Part of a small language model's weights: learned positions.
MLP neurons of a small language model. Each row is named by its layer, matrix (up: input weights; down: output weights) and neuron, and shows model dimensions 32-127. Each number is 200 + 40 x the weight over its row's rms, rounded and kept within 0 to 999.
After each neuron's rows, "fires on" lists the tokens most often at its 100 highest values on Wikipedia text that the model never trained on.

L2.up211,212,222,202,187,260,263,205,214,182,147,202,196,149,196,291,177,258,132,246,211,196,232,143,228,134,238,188,131,234,135,237,222,127,212,142,186,190,183,174,273,256,186,151,165,266,218,232,129,143,193,192,186,258,186,215,235,249,272,213,171,155,227,225,232,178,261,173,158,172,183,315,211,181,189,184,198,208,175,202,180,158,161,323,161,176,210,233,210,225,174,237,151,178,193,228,79
L2.down211,170,200,200,238,226,217,198,274,194,198,279,214,171,239,216,216,290,157,240,230,184,206,192,139,199,186,163,222,186,203,206,220,164,245,141,152,169,246,149,241,228,137,155,146,203,162,226,150,207,204,217,150,241,220,247,254,186,283,181,193,240,225,173,211,120,217,198,154,159,258,192,188,196,214,171,226,176,240,214,165,182,151,164,175,195,119,265,202,193,155,276,235,193,180,143,227
fires on: "|", "\n ", " 0", ";", " 2"

L10.up586,247,174,198,246,195,257,163,214,162,220,215,204,258,162,194,215,121,263,181,199,150,169,223,224,212,224,182,188,175,254,170,181,159,186,157,221,191,95,172,186,230,218,249,207,231,158,215,157,127,198,170,261,219,141,229,209,228,211,219,184,150,149,241,249,241,226,187,193,178,219,232,229,282,267,192,225,258,239,225,180,201,225,210,190,122,254,302,147,213,194,207,182,179,184,188,178
L10.down586,181,242,184,219,253,140,144,254,208,149,152,263,169,160,141,175,231,167,186,238,230,182,171,150,214,240,181,185,213,211,174,259,186,194,179,179,217,261,203,198,213,140,155,207,191,192,180,191,133,195,279,221,191,214,201,204,222,291,236,259,177,168,221,232,90,121,179,205,214,238,146,204,221,210,214,283,147,136,134,258,127,135,126,201,257,255,173,268,191,155,162,189,185,174,194,181
fires on: ".", "ur", "ir", "ol", "ar", "s"

L11.up443,196,151,216,149,214,180,205,163,222,232,212,272,170,208,254,114,219,205,165,191,227,107,187,145,187,144,211,228,300,206,159,168,226,201,175,126,220,214,181,177,276,228,189,198,178,211,220,228,190,182,131,259,174,183,151,310,212,153,209,199,224,204,189,207,207,213,144,226,189,218,232,175,156,207,221,237,144,162,171,173,226,165,220,265,240,241,225,230,283,133,242,201,134,211,260,214
L11.down443,257,179,114,169,222,186,139,269,163,219,213,241,180,202,202,224,133,223,185,273,227,279,192,249,232,221,179,214,114,184,164,208,140,251,195,233,235,212,236,143,150,182,202,207,281,181,231,104,216,216,216,206,231,172,263,120,185,205,219,218,195,244,202,228,211,220,219,216,132,166,187,164,217,178,188,148,185,206,205,184,189,159,157,174,188,166,200,196,156,258,204,127,212,175,201,238
fires on: ":", "ct", "-", "lo"

L14.up367,175,129,205,226,183,203,178,214,178,195,211,248,234,242,207,175,206,211,199,216,187,192,176,184,117,225,224,140,293,205,210,173,176,249,181,175,204,276,224,187,218,287,228,256,193,167,244,149,226,131,116,176,150,213,200,171,199,165,222,196,181,187,294,236,201,254,198,115,175,252,256,167,172,135,226,258,138,214,230,185,162,125,192,135,151,263,159,239,223,208,221,213,115,210,242,117
L14.down367,171,197,187,227,243,247,176,119,199,188,189,179,159,252,246,257,228,219,198,191,157,199,216,162,276,273,210,85,154,190,179,201,243,173,238,230,169,155,192,228,270,196,150,173,218,242,173,201,205,250,240,196,247,247,195,214,189,214,195,237,232,209,164,184,250,234,196,240,236,251,155,228,224,262,181,137,184,171,223,200,239,87,266,218,258,187,240,114,192,237,204,134,184,181,184,175
fires on: "on", "it", "c", "n", "o", "em"

L5.up569,240,266,207,225,190,174,223,197,144,125,210,95,130,213,167,221,180,300,196,257,166,177,220,237,221,218,188,154,202,180,203,243,183,212,130,138,155,205,186,255,272,138,164,210,150,233,244,231,127,202,179,180,131,184,190,257,236,199,299,130,176,205,168,208,216,208,168,250,225,215,234,272,234,240,196,223,232,181,233,118,205,177,267,244,227,198,251,178,148,183,232,216,203,193,244,208
L5.down569,201,118,166,224,164,217,229,203,217,256,250,198,178,190,237,296,179,297,279,184,192,180,196,227,183,201,291,164,201,172,156,214,251,208,230,239,107,274,188,187,158,280,224,167,171,235,227,242,213,155,212,216,164,238,189,191,199,209,169,163,232,244,189,240,189,111,152,178,231,222,195,219,121,160,208,157,215,234,138,306,284,187,137,147,207,219,112,209,184,210,206,173,165,177,175,175
fires on: "at", "ō", "er", "i", "in", "im"

L4.up583,214,210,158,199,206,233,177,179,195,263,136,210,202,254,197,234,213,158,266,280,262,129,82,179,162,145,273,248,218,180,261,165,209,178,137,189,222,216,123,219,249,195,191,204,136,188,232,186,202,219,186,218,205,253,136,230,156,161,198,98,129,267,185,170,166,227,189,196,248,244,182,150,208,220,196,174,178,163,177,181,193,167,236,172,162,308,181,166,201,207,212,260,190,146,212,172
L4.down583,192,226,241,181,194,136,213,201,195,120,226,161,186,172,147,169,216,217,138,70,142,215,289,233,231,237,174,175,148,222,176,238,182,175,244,191,215,190,225,172,157,164,186,207,207,182,200,231,200,165,204,194,219,158,282,167,215,268,181,326,236,147,215,204,183,199,230,199,186,167,232,226,201,157,231,228,216,224,238,197,168,253,187,197,242,89,207,224,199,184,193,99,186,221,214,217
fires on: "h", "ut", "ro", "\"", "|---|---|---|---", "ect"

L11.up48,216,180,137,161,265,209,223,171,291,174,154,182,138,261,205,202,161,248,189,213,106,159,205,231,193,168,220,194,229,167,217,174,259,179,175,197,267,188,256,178,217,201,157,118,197,162,195,157,207,188,177,273,186,165,265,184,202,176,203,157,131,147,207,267,168,191,197,183,239,168,263,237,218,171,178,206,197,175,240,234,229,187,244,114,218,261,135,279,210,160,194,196,194,202,239,208
L11.down48,170,142,242,180,137,236,179,176,214,184,277,266,236,151,204,190,225,198,190,231,259,250,154,210,174,271,180,163,207,232,189,213,168,247,157,234,197,276,140,193,216,197,232,233,134,182,197,143,216,194,266,145,193,258,225,215,182,183,118,228,262,166,177,227,224,184,242,203,171,187,97,239,194,221,236,266,212,170,183,206,138,188,177,219,188,185,193,105,134,264,171,221,164,240,253,98
fires on: "an", "ur", "ann", "ut", "c", "board"

L2.up322,229,194,178,135,232,179,219,169,195,175,178,206,198,177,182,179,249,198,218,180,146,199,258,128,202,177,189,158,185,153,147,125,234,192,256,158,262,202,178,252,263,172,256,124,215,145,176,251,205,165,186,216,283,217,211,245,225,229,230,160,220,221,214,261,236,199,147,141,204,175,251,223,123,175,147,180,118,201,234,213,183,141,251,212,327,205,199,144,214,248,192,100,190,219,199,227
L2.down322,153,193,221,262,178,226,174,225,209,222,211,143,188,213,228,187,125,224,174,222,228,200,142,291,188,205,205,243,219,254,237,257,163,208,140,222,152,197,203,176,143,233,148,262,188,247,199,174,195,235,223,186,162,213,195,164,197,171,156,243,192,205,185,139,169,216,216,240,203,232,143,198,249,219,285,236,266,204,179,227,224,220,178,200,82,197,224,264,205,172,206,298,209,196,161,198
fires on: " born", " represent", " Place", " Pet", " Vill", " created"

L11.up414,219,308,239,215,229,202,267,216,197,167,224,173,138,182,180,194,219,186,209,164,190,201,224,201,100,203,259,241,230,222,166,151,241,246,211,210,181,119,150,194,181,159,198,217,270,267,248,287,136,232,122,223,188,171,184,252,210,166,186,156,205,265,281,170,221,244,172,223,176,199,246,290,146,168,249,228,184,227,237,160,187,166,203,169,214,181,213,210,182,161,208,131,237,194,181,207
L11.down414,206,182,185,203,228,170,174,281,185,209,221,265,224,203,213,170,154,228,206,193,150,220,192,231,248,163,167,229,148,215,213,275,206,140,190,143,150,215,189,165,227,303,206,201,229,176,182,226,195,180,235,140,213,166,202,166,166,200,132,208,224,223,149,215,207,202,236,196,194,139,174,194,231,245,210,151,234,193,186,207,256,240,184,156,238,285,222,146,176,153,226,213,116,229,260,174
fires on: "s", "ed", "ing", " of", "us"

L4.up71,205,159,212,186,233,213,230,203,214,222,221,175,242,170,246,156,215,245,298,171,301,181,201,180,165,195,153,183,163,203,235,157,178,293,162,160,209,232,233,167,301,228,222,141,182,219,182,139,233,226,176,103,207,201,202,203,225,186,224,200,179,210,232,230,185,202,188,219,190,153,215,190,165,195,229,174,219,176,131,200,124,196,108,266,210,333,229,141,236,238,154,165,224,217,233,100
L4.down71,208,236,194,103,190,149,193,180,250,190,175,182,246,244,187,252,158,173,112,196,118,237,174,231,216,233,303,271,210,175,178,203,192,161,275,253,200,183,230,260,155,226,130,277,204,217,205,178,214,192,228,186,193,236,237,205,194,195,216,192,245,169,198,78,209,241,212,191,201,190,201,191,240,200,164,241,282,175,267,228,268,164,186,156,185,178,163,227,243,188,130,197,192,190,174,244
fires on: "ic", "er", "el", "al", "s"

L3.up512,299,255,209,181,206,175,159,216,160,238,135,262,141,307,219,196,184,241,275,236,134,211,124,189,137,166,151,153,201,198,196,239,238,245,210,201,217,110,192,218,209,170,129,145,169,204,206,210,202,215,195,213,252,150,201,293,309,225,175,113,159,240,287,207,200,231,193,155,196,184,240,243,137,199,170,202,167,189,230,186,209,209,197,223,186,229,251,204,214,265,243,141,135,188,190,152
L3.down512,118,202,283,211,160,215,204,254,193,215,160,188,210,167,175,228,265,176,167,173,169,211,158,179,203,205,138,103,195,210,237,159,187,296,224,239,276,218,192,258,232,179,195,226,191,178,178,144,209,175,195,146,192,156,284,200,227,213,198,193,236,289,234,200,196,229,251,232,192,223,250,213,132,241,288,186,240,300,160,221,196,202,127,242,151,152,214,179,277,173,202,225,198,183,292,204
fires on: "l", "ad", "el", "if", "\n ", " 2"

L11.up334,223,240,196,151,168,182,207,192,174,125,203,242,149,201,256,199,171,215,224,199,168,149,236,191,177,170,254,272,276,280,180,172,193,173,198,198,219,214,220,197,176,147,175,189,226,272,286,181,164,207,244,195,202,200,118,205,211,106,162,147,219,216,163,202,189,153,163,131,118,189,266,244,233,137,199,149,199,212,245,199,165,255,234,185,244,243,124,221,172,162,203,145,221,249,205,198
L11.down334,151,230,188,186,258,194,164,177,212,177,234,173,280,142,114,155,206,212,148,121,185,264,247,279,221,167,207,204,152,245,219,212,151,180,233,167,189,180,265,204,172,182,207,178,171,197,213,211,320,195,223,206,253,210,265,176,214,253,241,181,228,144,175,157,298,116,237,183,198,191,152,146,226,201,205,254,305,200,143,246,199,176,193,251,228,222,214,135,218,220,220,236,175,132,188,140
fires on: " of", "ing", "pt", " app", " Go"

L11.up131,238,163,98,245,230,182,250,220,156,189,118,202,173,237,221,204,220,147,215,154,169,173,128,260,189,170,295,295,193,275,238,212,123,156,136,234,170,193,169,204,212,187,217,191,218,250,251,222,173,126,228,236,150,205,200,187,210,243,190,229,132,162,263,254,193,191,252,235,182,202,249,164,249,234,217,187,187,184,220,253,216,261,133,176,225,194,122,154,212,187,264,125,201,189,228,195
L11.down131,210,294,228,203,252,279,129,150,216,206,184,167,222,198,235,201,230,261,230,168,238,236,154,166,215,213,122,202,215,109,248,200,223,164,208,170,189,211,207,243,230,273,189,260,211,133,227,148,144,158,133,269,227,222,189,199,177,92,108,214,227,234,196,152,225,196,180,189,223,222,231,232,137,179,271,211,172,238,197,160,180,203,189,189,232,217,233,237,160,201,252,237,160,186,175,242
fires on: "u", "c", "ell", "ad", "am"

L8.up302,207,134,247,204,247,212,222,203,306,170,223,244,260,150,151,178,262,163,193,192,273,114,143,236,184,158,376,286,154,189,194,196,156,177,198,269,149,204,145,197,180,204,283,180,230,257,170,211,186,122,190,290,165,149,216,226,202,220,167,208,208,235,167,195,179,229,166,102,180,193,197,221,241,183,185,185,241,173,243,232,197,132,174,210,235,231,193,193,238,189,199,231,188,199,125,191
L8.down302,148,295,196,225,165,214,192,220,141,204,184,178,135,336,250,230,147,222,233,113,202,255,218,164,271,240,40,115,230,181,183,161,230,203,217,173,189,221,226,233,243,191,169,204,207,142,210,187,186,192,216,177,259,183,251,205,212,220,237,206,187,163,249,215,245,187,207,277,133,211,241,144,170,195,230,213,188,173,198,190,246,241,181,205,181,196,171,220,221,176,235,131,186,176,312,199
fires on: " (S", " Chinese", " \"W", " Votes", " (3", " Australian"

L3.up430,194,156,205,91,239,172,216,188,230,204,162,200,212,161,208,179,196,233,177,178,226,229,233,139,211,204,211,264,224,172,196,218,252,200,200,194,195,185,137,235,298,169,243,128,240,171,226,220,201,164,169,156,296,236,245,246,204,150,187,144,177,190,193,246,203,191,193,168,157,150,223,227,144,196,121,287,229,196,179,185,107,159,238,211,307,248,162,214,177,185,179,212,159,267,212,183
L3.down430,237,229,197,274,143,199,199,233,205,228,285,191,188,229,206,214,177,206,239,205,166,241,171,274,191,255,208,152,178,189,156,203,109,210,167,180,231,188,270,173,65,238,158,221,145,202,190,188,204,270,163,266,149,157,182,148,225,236,201,232,210,181,209,163,162,205,244,211,207,227,153,160,284,186,304,187,186,187,220,209,289,254,179,210,107,164,204,178,217,215,215,193,223,170,223,240
fires on: " total", " mean", " power", " point", " represent"

L8.up417,219,207,217,214,240,198,191,210,197,194,194,178,132,187,177,147,122,228,232,207,173,251,211,304,187,219,274,230,199,151,231,215,217,195,154,171,168,175,190,224,220,175,205,190,170,279,233,212,204,235,194,214,194,199,172,224,258,265,183,160,198,183,260,138,194,213,179,192,154,248,267,263,215,223,138,238,230,210,201,198,223,178,255,249,222,239,229,129,217,215,155,222,164,204,222,133
L8.down417,242,215,223,262,158,215,239,209,215,186,153,218,193,222,210,162,183,233,235,218,171,283,255,194,178,161,184,251,216,159,200,208,178,207,158,256,108,166,232,293,144,163,109,208,226,160,243,217,233,175,241,204,206,152,167,179,204,196,203,214,100,178,114,154,243,106,187,150,233,239,210,225,268,247,174,193,193,182,217,181,208,176,192,185,194,291,162,216,241,173,117,235,221,185,220,137
fires on: "ing", "ian", "ion", "ess", "hen"

L2.up580,221,180,196,227,208,229,196,195,236,216,227,205,204,238,259,265,217,195,199,142,214,213,248,184,219,248,171,143,133,220,229,152,197,206,245,181,263,185,152,200,153,239,127,184,186,186,214,143,193,203,209,112,237,225,139,196,210,218,216,155,123,264,255,219,138,207,234,132,201,215,170,281,166,264,194,226,172,224,164,189,102,104,203,204,275,248,274,204,227,319,164,159,188,190,225,180
L2.down580,181,199,210,160,210,162,206,194,200,171,202,190,175,159,143,191,184,190,199,266,172,184,162,229,170,188,264,248,236,183,198,243,209,166,138,213,143,223,218,208,266,170,243,239,195,234,184,262,205,218,203,283,168,192,244,190,205,174,174,215,252,157,161,160,269,196,160,308,184,181,219,144,251,153,201,187,250,159,198,223,278,251,192,206,134,199,121,226,182,56,215,261,205,237,193,196
fires on: " man", " press", " Ch", " pot", "uit", " Fin"

L3.up469,176,193,187,170,266,209,112,193,217,215,182,172,201,222,274,179,246,175,179,236,197,213,127,193,187,218,234,220,169,228,268,211,212,131,169,125,192,231,181,188,187,229,201,248,232,240,212,196,157,191,187,243,263,177,187,320,225,178,248,159,104,209,207,148,175,240,193,197,151,241,241,253,127,202,137,185,243,161,226,177,183,213,218,202,232,230,243,180,171,213,286,188,141,176,167,256
L3.down469,199,228,134,286,230,224,205,252,257,227,164,149,268,247,170,202,242,175,218,140,209,163,202,241,203,167,267,227,274,143,169,182,139,204,158,131,190,112,155,235,263,196,223,221,199,222,188,132,215,225,191,224,143,166,183,188,157,208,189,297,170,169,140,182,301,213,183,183,179,246,239,191,239,191,239,179,214,157,151,177,218,211,284,245,202,207,266,251,219,191,245,262,235,254,255,128
fires on: " bl", " cl", " Gl", " h", " sk", "-st"

L6.up560,200,223,197,236,180,255,208,223,200,120,219,233,122,157,142,210,140,234,233,194,183,163,176,170,142,228,221,150,199,217,205,225,182,236,125,144,112,138,137,219,189,211,264,227,235,239,256,248,125,217,184,238,179,127,184,217,254,241,282,162,163,221,194,196,257,188,150,225,203,220,238,207,254,178,175,289,149,192,264,218,174,189,198,173,161,171,255,128,182,174,270,154,123,223,262,216
L6.down560,171,161,194,219,246,222,206,192,191,264,179,153,254,139,259,232,199,180,234,252,148,231,211,180,202,209,169,232,186,189,192,229,191,187,229,240,246,238,201,180,199,217,188,228,243,229,115,155,212,173,214,152,208,231,184,156,239,139,116,155,262,205,192,201,183,186,216,128,200,191,134,252,27,197,201,166,199,219,109,231,249,192,237,184,232,288,185,302,215,201,176,232,217,203,126,168
fires on: "e", "on", "er", "in", "an"

L11.up506,199,184,127,223,194,222,168,217,152,227,165,221,151,207,207,208,180,293,243,201,158,122,253,259,143,229,223,277,179,211,212,162,211,173,89,245,182,217,178,225,191,257,250,185,193,184,253,239,175,134,143,146,168,235,134,195,212,231,261,186,149,200,274,208,186,213,202,214,189,201,219,217,212,176,246,237,321,196,160,213,206,223,190,185,157,186,231,197,219,218,209,206,166,237,212,100
L11.down506,200,241,180,195,165,218,188,199,152,242,240,172,228,256,200,146,259,222,128,111,189,212,145,139,240,148,153,200,145,174,199,234,188,170,223,201,193,156,205,245,195,196,184,209,149,219,198,249,193,112,211,281,197,224,147,166,134,186,161,222,190,155,189,174,184,239,174,201,226,255,126,228,187,155,202,160,219,276,188,183,200,152,131,267,332,222,268,221,201,183,231,166,213,148,222,221
fires on: "iz", "uz", "a", "at", "u", "am"

L4.up559,203,216,167,182,256,234,193,198,235,223,236,189,243,183,211,168,203,167,236,226,258,170,264,278,153,235,239,267,170,196,197,195,171,223,173,179,197,176,168,134,236,233,176,160,238,153,204,181,224,144,198,208,254,171,203,226,271,256,184,183,100,175,221,208,301,270,152,156,172,288,252,134,221,189,217,230,274,219,188,215,210,128,272,161,157,220,269,210,222,198,205,145,200,195,190,164
L4.down559,197,241,121,244,199,228,245,219,180,181,282,190,206,203,210,275,234,207,204,193,117,153,241,204,153,163,205,133,204,136,180,233,194,188,152,236,168,167,303,178,156,209,187,228,124,198,254,202,229,184,307,190,188,204,248,169,201,158,254,209,216,132,194,168,107,200,177,191,195,137,178,232,138,164,181,259,218,208,253,253,174,201,205,131,262,168,193,218,169,217,129,203,288,151,193,236
fires on: "\n", "es"

L10.up399,166,218,226,227,213,212,206,181,190,138,168,159,150,127,240,246,182,206,197,252,166,251,153,250,222,151,304,260,247,206,255,197,222,173,280,225,193,142,282,170,212,193,203,124,161,262,206,207,205,178,208,226,185,161,205,192,259,175,259,179,147,250,204,148,235,222,127,116,221,206,201,210,259,221,220,254,216,155,254,145,206,139,162,107,180,177,177,229,256,254,227,221,170,180,175,219
L10.down399,159,131,116,243,186,184,244,220,258,150,149,258,169,181,173,201,262,189,219,194,183,253,254,213,190,246,198,209,187,164,216,229,168,173,261,188,169,232,177,292,216,182,220,147,217,229,218,196,225,159,151,197,197,247,238,183,192,240,198,266,242,219,204,242,191,135,214,234,162,238,216,206,124,136,211,208,229,169,174,273,95,202,115,205,176,228,243,158,152,199,178,271,224,241,257,145
fires on: "c", "ze", "board", "N", "ad", "bum"

L4.up226,184,197,173,144,188,304,226,179,235,155,213,185,197,244,223,206,232,223,274,227,243,216,167,247,212,213,254,246,176,202,263,224,123,239,159,195,208,191,162,215,234,237,206,190,203,182,266,152,178,204,127,198,191,226,141,197,215,247,187,208,170,215,186,200,249,264,172,222,214,195,184,184,218,225,219,153,189,195,152,211,228,133,205,182,183,268,204,147,164,220,223,170,203,235,200,172
L4.down226,232,240,225,206,222,122,236,296,187,206,202,191,198,214,183,171,271,163,172,194,179,191,264,214,171,204,221,218,184,183,172,188,182,228,289,209,189,160,232,155,201,195,146,203,219,239,205,136,222,230,297,178,206,211,279,177,241,173,191,176,243,209,188,223,174,168,206,163,109,188,236,192,182,150,216,239,210,247,280,224,176,162,207,166,229,94,187,190,242,220,153,208,206,153,144,246
fires on: "\n", "{", "\""

L11.up344,194,236,118,183,187,240,227,218,197,261,193,206,220,213,214,231,186,215,256,211,234,203,211,190,153,188,275,263,151,181,239,176,248,205,145,225,159,157,123,229,171,212,283,225,154,224,245,156,74,229,241,177,200,157,174,205,225,136,171,256,205,218,209,224,219,196,163,156,169,184,205,188,241,236,216,265,130,143,245,209,150,165,175,123,153,235,220,255,127,157,202,195,191,171,210,217
L11.down344,196,189,315,152,200,180,245,190,188,163,198,215,187,183,177,168,220,199,241,184,148,233,197,304,165,159,203,170,234,134,160,188,209,130,187,160,292,238,261,189,171,229,222,181,204,212,157,266,244,164,166,185,188,180,203,225,230,253,231,134,206,243,248,243,203,123,228,258,248,240,168,246,188,170,169,179,215,195,194,196,191,216,229,292,224,211,209,180,273,195,227,206,241,206,112,214
fires on: " with", " as", " where", " in", " that", " for"

L12.up564,131,291,131,199,244,176,113,213,166,194,158,151,202,207,164,205,126,227,238,199,165,210,227,235,226,123,229,193,224,134,158,190,149,213,122,188,188,142,175,229,273,152,170,249,209,306,287,234,191,203,179,237,143,187,193,147,273,157,187,225,246,194,119,215,209,181,161,138,239,244,266,238,215,261,167,210,218,178,237,184,274,166,179,227,219,241,193,218,228,149,230,175,172,214,211,151
L12.down564,165,148,162,223,207,158,236,324,197,219,188,213,243,213,172,276,237,217,171,235,205,238,203,239,208,267,234,172,181,248,166,192,183,213,198,168,150,282,146,176,102,177,220,173,253,158,246,211,174,264,150,194,194,236,171,255,159,199,216,200,170,269,170,239,222,181,191,227,239,215,110,191,194,173,180,191,210,203,151,171,147,233,282,278,171,230,150,198,188,197,236,248,175,149,151,184
fires on: "at", " that", "it", "os", "im", "in"

L10.up319,246,203,244,147,220,255,265,200,172,207,194,213,151,240,270,211,119,185,224,201,227,220,208,209,146,275,219,172,173,197,168,158,189,250,190,250,172,232,210,225,293,206,224,145,190,170,188,158,144,212,190,187,276,206,196,232,221,219,179,200,138,241,218,163,231,284,220,149,197,124,164,178,149,198,229,143,178,168,110,170,127,198,200,210,186,208,255,157,192,249,200,181,173,201,248,199
L10.down319,161,214,220,195,253,204,244,209,260,194,167,198,195,128,198,189,261,195,189,220,207,229,165,130,173,201,241,239,122,203,205,228,200,245,219,197,177,340,173,209,190,207,181,214,185,242,225,167,271,196,163,163,193,253,166,185,194,238,280,195,257,228,156,216,182,161,206,216,184,212,212,229,215,182,150,140,211,215,250,166,207,207,216,246,171,190,161,268,223,126,129,266,271,219,236,184
fires on: "er", "ar", "en", "ed", "el", "at"

L6.up499,214,273,169,174,186,253,116,200,239,84,177,208,191,333,193,197,249,254,233,242,227,196,204,159,139,217,277,202,242,124,216,194,137,172,178,103,188,198,137,171,185,156,224,238,190,290,242,154,271,173,202,230,221,247,181,135,195,165,183,181,194,223,222,227,168,230,271,234,246,216,184,218,229,141,183,168,187,180,209,149,196,217,243,233,145,179,210,185,153,222,213,207,179,184,293,211
L6.down499,174,222,183,193,219,238,200,203,178,200,292,190,167,108,205,233,158,212,179,131,180,229,211,223,201,183,178,176,152,248,215,231,243,270,208,247,180,188,171,159,193,127,236,111,217,223,217,224,131,314,189,157,226,136,217,236,197,206,174,265,158,181,199,160,209,251,210,172,173,254,166,210,176,130,192,219,220,222,187,153,204,213,176,195,244,256,244,231,172,190,214,234,235,197,175,195
fires on: " 201", "1", " position", "5", "2"

L11.up53,183,200,193,221,196,204,256,239,256,242,173,202,229,183,182,159,243,184,200,227,166,116,171,219,176,202,220,151,222,163,265,161,238,222,173,223,171,113,218,196,247,228,287,192,230,301,239,171,219,155,146,214,300,210,104,237,203,197,242,234,158,188,255,267,184,257,243,178,197,180,257,205,173,160,185,193,240,181,209,224,193,214,190,157,217,268,226,218,240,206,247,204,114,267,166,205
L11.down53,255,184,112,237,206,267,214,257,249,171,249,172,203,283,185,225,182,203,113,163,183,213,261,145,153,164,147,113,245,217,193,239,122,216,152,162,216,194,198,269,248,134,148,124,232,136,170,290,170,225,276,220,258,261,209,174,167,175,170,201,268,154,174,162,132,218,137,217,243,256,175,227,208,190,144,195,199,181,194,174,197,184,246,236,168,177,235,202,199,169,174,198,225,146,219,179
fires on: "ens", "it", "r", "cl", "ol", "n"

L6.up19,161,274,188,198,169,233,248,190,198,215,247,190,225,224,218,177,243,260,167,208,262,279,224,194,236,130,247,206,226,133,285,222,158,231,186,268,214,199,254,204,209,206,205,190,178,208,212,117,188,206,153,183,197,150,188,191,276,124,250,215,221,139,275,225,193,257,153,215,168,208,232,183,118,247,141,160,239,248,220,172,186,178,218,127,189,245,249,203,264,164,178,212,178,234,95,195
L6.down19,236,149,199,223,219,175,156,196,186,194,136,185,243,212,176,188,145,127,259,157,137,98,215,164,178,264,157,180,215,277,145,123,251,158,203,173,181,132,179,255,189,176,217,200,233,186,143,241,203,195,241,199,204,203,244,257,140,238,158,148,180,260,103,160,218,174,226,218,177,181,183,203,228,175,290,255,218,179,194,234,205,212,216,284,216,163,187,241,165,236,238,196,202,192,301,199
fires on: "if", " Division", "c", "r", " ten", " Br"

L14.up592,238,277,190,188,204,220,198,195,265,225,122,233,140,189,198,152,194,152,213,232,236,178,208,232,206,152,202,134,223,202,174,122,208,163,195,226,216,289,169,222,285,204,207,142,219,153,307,213,154,169,199,205,227,180,202,236,211,269,223,160,193,238,205,211,213,237,240,158,204,191,266,220,154,190,148,251,173,177,181,207,133,224,233,180,250,239,223,140,227,219,153,239,218,255,278,118
L14.down592,131,221,234,211,238,144,212,183,249,176,236,162,200,148,176,177,190,224,191,177,184,265,189,215,192,208,138,235,228,245,185,281,217,249,208,214,217,173,157,123,134,246,210,182,163,198,167,221,210,221,222,160,211,234,226,180,107,198,216,201,257,246,214,244,208,174,150,237,250,240,203,229,295,160,180,189,215,238,159,207,240,187,167,199,201,181,190,174,239,181,158,256,119,262,183,219
fires on: "ep", "f", "ud", "ar", "el", "et"

L5.up238,255,175,207,246,179,263,170,200,258,209,187,246,180,187,177,178,122,214,203,260,213,196,202,241,207,240,279,179,168,219,210,244,285,154,220,120,161,138,220,177,147,184,253,212,148,219,224,252,182,243,212,246,193,186,162,225,217,209,202,202,72,189,266,173,183,185,202,219,207,211,236,294,218,246,190,230,179,164,206,242,197,237,233,230,152,177,208,206,178,254,170,215,183,180,235,211
L5.down238,272,146,190,251,273,130,175,202,205,154,212,182,220,195,165,284,117,169,308,208,206,161,235,222,231,149,238,175,218,196,235,227,238,242,180,255,209,236,182,207,166,186,216,229,307,213,174,153,163,128,249,138,231,159,182,132,166,225,189,139,217,187,167,171,192,186,150,170,215,221,195,169,186,176,164,221,247,183,251,250,286,233,206,196,292,224,161,247,193,165,144,225,220,217,220,106
fires on: "ing", "ion", "es", "th", "ary", "ers"

L10.up10,228,230,181,187,192,205,224,223,207,216,222,209,137,205,253,180,110,163,161,275,190,275,209,261,164,336,183,255,302,228,292,197,228,154,170,181,130,165,160,113,204,162,158,201,267,151,240,203,132,205,209,221,224,159,166,218,273,228,232,167,210,226,168,174,200,220,206,264,223,256,195,234,241,197,177,204,204,214,204,202,235,151,140,219,196,262,276,158,180,225,242,244,218,177,176,221
L10.down10,208,171,225,241,178,198,192,224,164,148,195,260,201,228,227,136,208,195,209,144,208,87,245,166,212,184,233,162,196,201,205,98,241,189,239,227,220,210,168,226,231,273,230,183,127,228,163,289,229,159,178,178,193,153,183,236,220,221,167,182,215,272,147,186,274,164,110,145,169,175,309,149,127,235,211,234,179,214,167,185,144,240,180,149,156,160,196,171,229,158,166,188,210,180,227,261
fires on: "amp", "re", "ro", "ge", "un"